MLP neurons of a small language model. Each row is named by its layer, matrix (gate and up: input weights; down: output weights) and neuron, and shows model dimensions 0-191. Each number is 128 + 24 x the weight over its row's rms, rounded and kept within 0 to 255. Numbers have three digits each. A neuron's up and down rows have the sign that makes its largest values positive.
Before each neuron's rows, "raises" lists the tokens whose logits its output raises most directly, leaving later layers aside; "fires on" lists the tokens most often at its 100 highest values on Wikipedia text that the model never trained on.

raises: "\n\n", " These", " However", " They", " During"
fires on: "."
L4.gate350:139188168128110099132117159139110134106143121160119138117102098134108167107185150122107144126110134114112154114131173138136111088108162130141133134162113113090149096155136134137129144154108128096141099105151093113120144105117070091126121169170159138141138127148085111133088110147119167185153110091114082117166161124139098108114167121134129119136133160132150126097133098141122147148078119160127125106158116109154145121152150102123133143126107140108142089134140141130141128112162078108100147133145103125130060161152126157146100092168140127155107131117094145141111064151133102120
L4.up350:159143110124111124142097155185153138150115117145111118119095095151123128147149129132119145151142130085158106089118156105130142119115172117120104129074095126128130111166160123160119171138156159124190098121116097124141134127073123145174073118163181153105128124130091133108092118122089134164133107137150104116137138104157105128129096105099145146136148118100120120091145102154148127141125121149093128136140076106140124132154102127143142136073121160112139140153159115136108153112194128108128124158090141094127138156102117134156070127170141156112113109100119125114112118171120124088
L4.down350:145171096106127129111077146140146105095095119116109131126135082150152143095133096194113091152121122122121123111132111126120120130151176147101121151118126174128132154115141093133143147123175166113152128119093107102152103107097154141096099133105133139116089127114127130106110144030120126138122149139128161106116129125152109124150160118101126143128136126127103130131127127101158126139147150137116153114117123107138126190141102115121118166093137141143152142214097158141183151116151145118088120175144110103122142135104140140145141117176173153143112083130126127139092100142144099111

raises: "–", "-", " (", ",", " and"
fires on: " 2020", " 2012", " 2011", " 2013", " 2014", " 2010"
L5.gate184:147122096092136117094142148160105139116097138095126156133119112148143114118187132121136138152134096152093153110142122132155134137116132115158139110123149112133132146128120136149097154131084118133101172143125094174153135171075111098095114086106168130097078110137167151129155185131155144126100138117125117139108131128130101118138101129102133157168138152128122105131103122104112123094125153151096106150160113161128102135148154091057124160152104081142166088126153139112135096131156103131103135138067160132168088123173143113125113116142129127122161122098113167115140175095137148133
L5.up184:157096099111129148125123117119118141106127169116137119117082139166198101123167142114075132146165106128075201114144129178107141135114128138153141125119133140121156119113118122114109118120121156139123181149128152116130103137160099077097171083134123138130107116142163118121129122120146130143126129114123118122167136128145084132135163097137120160187140116160148119109097153166114084140131143114086104115123095115133150115101106139107125153122142134168152132099112081134139114123176132115113115151082150141169076118153155127096078158113112141095138140143129147102132150104137109167
L5.down184:100128114160149118118129118127090105154169123101147149151142159107107132099109129130118113102185109123171094146130113145100086134128142174100126120155109156148122146100106107103125137111127112155097090079127119163114124146113108091137140142152133126093126115153150133133111124044108106141144116122102161099161158129120155119151145096115165130135103090135119095075136096119186157102147119130113096205115125113114175164145102141125137143150163145143122127207132106133165131121122135125106144138132131155140133148116141109083144162148145145133123151114161144130118123149134108088

raises: "ination", "s", "ization", "ient", "equ"
fires on: "'", "’", " Ja"
L12.gate151:140120118120127063103124162154105146142125101126142132158105097110113153118123109098122128137120145088122155169110106102117130139133139090075145140106132108141149140174156094152109132156124170137125148140138097151138127141143145180138138131131165145151116148129110101106145126150155117109128083134101145146098101118153142108151111126191124126090179143104120129130088179123103143105151137103138180120134108136127142142134080108149123142172100088063131124104138139133115133134087144106135110123149162147073100128186148126115125111118157093104101128110114125134144194140179133117
L12.up151:140135120120119093108137158121168095118139098122152126115109154156125104106092088154135129155128104143153181095141119131108124156152177173108109142109148116134189121168163164086126114109130154126125139145114152118131160159122080163121118084116088117105119157148097158152098105129149172142136083079100137127128141130177109137110138097140099125140150120142105131152133132157136086136129112159109127143128112138126114139185158156109099119155114165107124096185128149146093110138075136104103133131122164089124137108126100158156103137152114117146102134142144159112126115078130143094
L12.down151:119123112106106097118110131151078118110103120121096107145111120126130132134138136071134162201168113120169144105135121094131117151148112127136145089133136122160178132146123114132161132134127093114163155167113134125114164104121136105159166126153124153121119130123112092105118127160117143120069083155142136121080139134156131138116105188165167126134127144143123148104165116118092145142123176131092164143126111113113132098138113125140170078147151089105108172133126118096102144122131064101136122129132141095106116160100141119137110114148130124097100155103148134180142142152120180091

raises: "s", "ings", "ing", "ed", "ers"
fires on: " following", " winning", " with", " With", "With", " opening"
L2.gate181:139120101114131159148076120115137126150129128122089115149143128146118114092152170135112153136142133128114098092158123166130125125144116137128121125111149134148103106179129162167137142119172136097118134138128098124114126138113063131168164119139125141086118153147167124123109124115121109121093113075157157112113148107132126118143138131139132151124117153132167139099130106084139160106047158158112142110111123113071154110191068127132146093151120160120114146130167119135134117145115121154110149121169141101130111117116139146179108115094191120133107121150135152123180113128076167110
L2.up181:143177118121126173110138145119161136109125143121107133134175122152122095119149130117145120132092124106118142131109135135086129145114101144125098151136152157102134081150164113133138150126142144146111169142121157129134154140124088120071164120082145114124175129124123151095094106148149146142094060100139159120100122097137106097093110125137095135131130105157122188142131178130132086132153112148147171140139146134116097121096131150089116143105134121158115095091161091126207102134112146149165136126113195133121116135127106088129114128122134113131095094121093106141158159156111140137
L2.down181:120133143146140134154130114122128132165125084130121143133128163147109138125096132137134172136137140139150065142118124165094125131124134128147129127155085112112120116085118144158104120147151129138135139132094100161125166132129101150090144111118141127128081175092134085163144137084110144143096113136120125118121152135151146131123118105169110127120093115155157162107108108074139121127106125126123123143115103143113146106098094090122126102177114154206100143143159096091114117134107098177094102119115160144133177107109165130086173101083169150120159135124137170136162093157118120088

raises: "\n", "|", "\"", "—", "-"
fires on: "\n"
L2.gate75:107136106138160122154136133078166103122153155148135113117172127114161183105167105139130112113100140120088133133128166156125109117160123150100161159102117151131101124143117114104147127123126139176100114147109117167120109118124137109138091149093161099115114129118122090123130131133108122132139167144102092189131164137113193116134102106125159188077088111116179178099128107125168120105130120075077123129104130136104169109111098141104146152138123141102144177139111137126121123140143133127134140154108186101102097130120110088133125128103162107127149158126102111097141124134128132137
L2.up75:124124094151132149144101181097187130142133121143109140146157100126159135103165122142099130101087157109120139167160133159097131101152168169102138147090127120154121164104148098113131132118138140130109115148114121146116104111115118100080085145141130120145139120175101110114151117126107121142126178091091155103133132097114160109125135143129129145090143125114157134128099130124106088154154132087101159107182112152111129120106134150092110130185166148148130132128137169162109130165130125147145115121169171107107126147140093121083150105147124161112107164125103112100163153179117174111
L2.down75:098129115156129150130139112096132126118094166141143151126127070136147116129129113163120125129113123159032126125121144132092122118151140159111126163132123088130114129092237107137146144171150126155131167174134141126136146128126104126144159190130125139141144137115126112127147132052063129134137100121103120128141143151099120140133126112111153134137112103138150108125116101139114123155126123146093114140118091138128162147150095134120124143123129155119147151135150114158095093131119174155129119159097127102147125104114092107151133134117130110109142123138130147103139134118035144111

raises: "umn", "pin", "pha", "ways", "ps"
fires on: " Al", " al", "Al"
L4.gate7:136116135169090077139120090123129075125091147110106139101087102154148157143160128125119123123145128109146113116182133057142114140119102132101157117182132122164092093132130117114138110100152119130146115140136116157125159142146140170103129128106117176185097174162157086129091118157167102112141105175139152100140137139143126100121097136131140150107099151133099115143180144134149134155144080130123113138105107112114154140157113160119117164116105085095143153151111137153145128121133084116149116142134116135101132133119121137102110138155089127110151143087098137086179147119135139110
L4.up7:144148143103158091144116137138123093129120079117104120105161128138128161114126126166120108132161116140179072124148132090165126107117121145177158116135157156130142135124169140132115132118160120129134135080115139119130174143106114098100152079121112120171129105175107105095157159117115130095096161119093138123116097140150102133145100117105203114128165129105123120124180121157130144125129110104114110138116100119093109145134115181092192140111089111117118183139124134143116143163133131117099107139125154136106128137089122099102159131175150124171131138130136152094108117159140158153
L4.down7:115147178069116077141147152141128095137154135127136123117147125157108185139128096168113110135137116119100112124118115089106100122093118153125131141154144107120116090133161131099109121077130079145133146146163090151114157135139117157104128133118122134145084101154156177159118129114164127120181102114101133123127134091124103114132085128135172115150126129132173156170142103148171134101094069107111100137106125137125179191110100097114112154155132116135171175176116127139150159131159125128134118102129140144134135134109127105120162110124126098128177123121141115104139146092125117118

raises: " They", " Their", " These", " This", " When"
fires on: ".", "si", "de"
L4.gate453:092149091139116099086112145122152127126145104153153192120107098162128120100123134133118156114121121156179129108137152146128139087101114095147097105160117122125135117136155138131125129144124175132150152103114140172116126142115049156145107103130115150100137139167105125134118118127091105166151115114123088143091137139114126083120144109078127135122141114143094100106159135169151174094118119172081131135176158125127164091116152113160142135102109146164123126108088099123114096115138138105136166131129146116154151125177096125174132142162164128129099093159105121126108150143106151157
L4.up453:150157171120135151175100121155156128162117122162119134105070109107126085150156104116100146113109161159128124157105154144118143108134157102134161143117135169142154089127149143149087105125168141094121137139113125129133106131106131132107090120110149142096145141130164135143092186117153134125144174143141123078117142082116105101083131108114137085155165140158130121123146157118135136109092100151064104135119104146169123105110143156131142146152117128126107121110110141101101108163123115174066112116104123126123084153118093131135173098148112131126150106155104154127104096104097125152
L4.down453:129144129100092154129092115148148139079165110125116094143155138151113148123123129157092099147105143064151126129140155115138127133114143134086123134104173165101116139142161114106160158149123119125142139121109126083121122102092138122137090166154108127150087103117117173127082128122146129120103133103125111149147117105139123166149136118077125142127101127139103135146116120144085134198139183145156174114103146102158108174113115151090143173094117118121112150162119172145163107125137150121142114148176140138125126113087101150103097100168141157123145131113145117165095104136158091136

raises: "hip", "zon", "unda", "oll", "ump"
fires on: "el", "er", "en", "ley"
L2.gate102:126155115072104116102146124133102104164121110135141134114106105127114128118140182155128176104137154127165108147166092143127127105103145149101108142171139162165138126096081165137128135161143153149160156134126117124113107127120072116178131099135072139093115134152114147099116074176096143124108113106142147148108169145141158136111108145139138121081151136121166122106120115119130113126145105153154194154141141110116156138135152101106147175148116140138139105118148092096105130148133091152124111099141086121130117093164090119157107123105112080147113124126156148134182146104125116130
L2.up102:106128104155117096151143127149175148113116095121105098123115129128128066129093129142139162127124116140177123138126130160101150138159140133160159154113127118142156175119137106116132153145211118129112113190105126119100161135103128086129155107122119095075108162128132130161121103109108132111090121103153154094103069164087168119120122091105103134149142134122124175126118118116132158096151134113115147141133064113147097130142104140161099142152123132145124159138125122179134130150120162125146117137116155111102142100108123137166136114147156161096132143123127153145158099167127074120
L2.down102:151078137138110116155147120097115073107150149129138108160145105084113160148099161141105118137163124104171167122125116100138138121107145127147064125142116168095136093135115096137120144119122134119134123117135158111124131151115143196110090147119144175164127105137147184080121156182132127109109117105105128139142136103138137111165147099101150073147136143136120157134155137153146132113125134142195064089142193118137105140126128136103112116125123112143130127118118136080163163107101121121129101096111123107125117102152132080135160129163110113118147148134111157120144133093144112125

raises: "600", "800", "400", "300", "100"
fires on: ",", "."
L12.gate507:137176151121123162110105155126138145152160186151164160121154098097098150131149136157142174123116128109096126149130084106151100115132173071140140123148161102142129122134124139156117132142107128154102124110126112136132119104105132150098104105157114093110145147153151128097145079163161116126140147135106106141152114101152119138067097074123115123158161155158114158120153183112121168144128203152138127136123115162129152096134112102108140148106125105095165120134128122119117127098106128139124144074128146083134142125143114115155113111111107101141134075110130172141098086147136104115
L12.up507:111147129131114144156091107168125106055095132119133083112164124179128084116143119160124126109120106124105117111162129164113150167129116113143139137145144171134140131128126140115167162083081127115116145135112135090105158136129148111146176127152115106148105128150170115163113160127118121179153111124139156153134153071111120137109113113088109117094105138114134088093086154114151148141110142149172113113129131142126148115153124122147101114122147100133111144101192122132167124139143164076156163112137120103182107116127122142140098095115129160139152159136104106107134101145164161100
L12.down507:100111182104074129128152113113155132120131122092135128149129157145112134118145114138132087151133095112130139154120124112119114161087118088166121135127151105155126096144125194130128137114081113142110098085139150122119125144108150098179128099099137132110133126118159111084127103043171120135097157128133145125142123126155139105095129100134134141148128134158122153124119176145129159154089151109151144138110121117124118118138093155135098098133130133092142142089143131160154105145143128074132098124154117128132107202135116152161114077089142122135118137166134188143142089155140122154

raises: "iat", "id", "ir", "ift", "ét"
fires on: " f", " F", "f", " Br", "ta"
L7.gate60:141101098096123152100098086100191159133167180166103166120113104143115147181125143105145109123114127140118168109115082104125122130103123131150116097128151126145123122148142110083101126131121115124123126124124146134108134147133115116174136167131100157100129102152107171128100079138177130090124145134118146112125101117132117132110117106156171134124141130105084148129158107125147117169145092163109133129107130143072152115097163159111091112108114173159142135110098137149170130103180137111146092127140092112115141089129106099166118143173113129096090100152145166120125100143126135114
L7.up60:160111103127048152127124145100131117137093112157160120138137122142151118144116122134146101139090150107099150164142100102147101137123125131097092149147153136105121150116170116137146067134097099114142160110129122152155133122095116143105155120126157157100086142132145130162154149119125128132146104153147124142133137188099098126121118110100164135090119128143136175103122141142100120187118149145123130124085145100109157105144122146119113072089165106140121140148102127144140145069151138137174103139155169152136116163126150090084125117145108159091101117105124142091119163156164155138
L7.down60:115113167136108147091106064106106126138121110154124089143130131107104109135152132096120151146104105117122150138089091135107146110118097138101131087110107131101086073142133166094145145146137115145111151133104090151130114153098120162184128127144126111130086116139096115158135114175095119159127138130107102116122103159122098114142157117151088177097135151162111111154132127131152111124129146159119142111164136144111142131193125135163114180134102083128167133087135130088138108147113132129133181110169159109128108130127159073154130122119143148157111163150111160156143125123119170147

raises: " its", " the", " them", " him", " their"
fires on: " on", " along", " through", " across", " of", " around"
L3.gate427:129135143103104148114114088121098123132132144099114078076123102101143195141123110175155149149133098140145145055129150133142173107175135147118121120098128128163139151134155140188169133120164124129128131099109155091100146162121123111102159137147108183139116128132146129095139112099130120101135118176132085104118117139141092169172113137133125123144147156125121131111109159125133117120160115143171144122122155144105096112114097109106156121059158118075139109143119124095110121103116159160132106145125107120121135166119127108119104129103078146154167162118119142122128132121148166108
L3.up427:141147118116133087125092103115137111140119108113109093170173134125137157128101114146096120142098085111116140146127097123167112106143124090120145143137103137146096109148091125152137137182140121108124159121147129111098160137084109156116154134118148139115131110133097129122148108139147084067157164139085120135126124096147119132142131142123117160129095137107167159132086129137119144135149116169130093088081135133101112173128142125116117132135179120104156091106105087115184130155120145112157131149167134097159157140190134123143130174111150117168125171144165139153091095162165113124
L3.down427:122109127123132115141092136116123159124143106126134180097131142147139134126139161111124143156101122088120107140101140137168160142158161136133124120147123119168132141099106113100120160155131122195139131080104122126118110074083135181099122126130121137085111125107112072141155108066130157133140165113136110127128102150140130141175137099133128151139097106101124150151137084145069148158132125128111115110075114132103081133120138157070175142129154120080148135174160083099149123132164149159102118153122149134124135117149119118083157166117132119144123140115119092107149129128147161117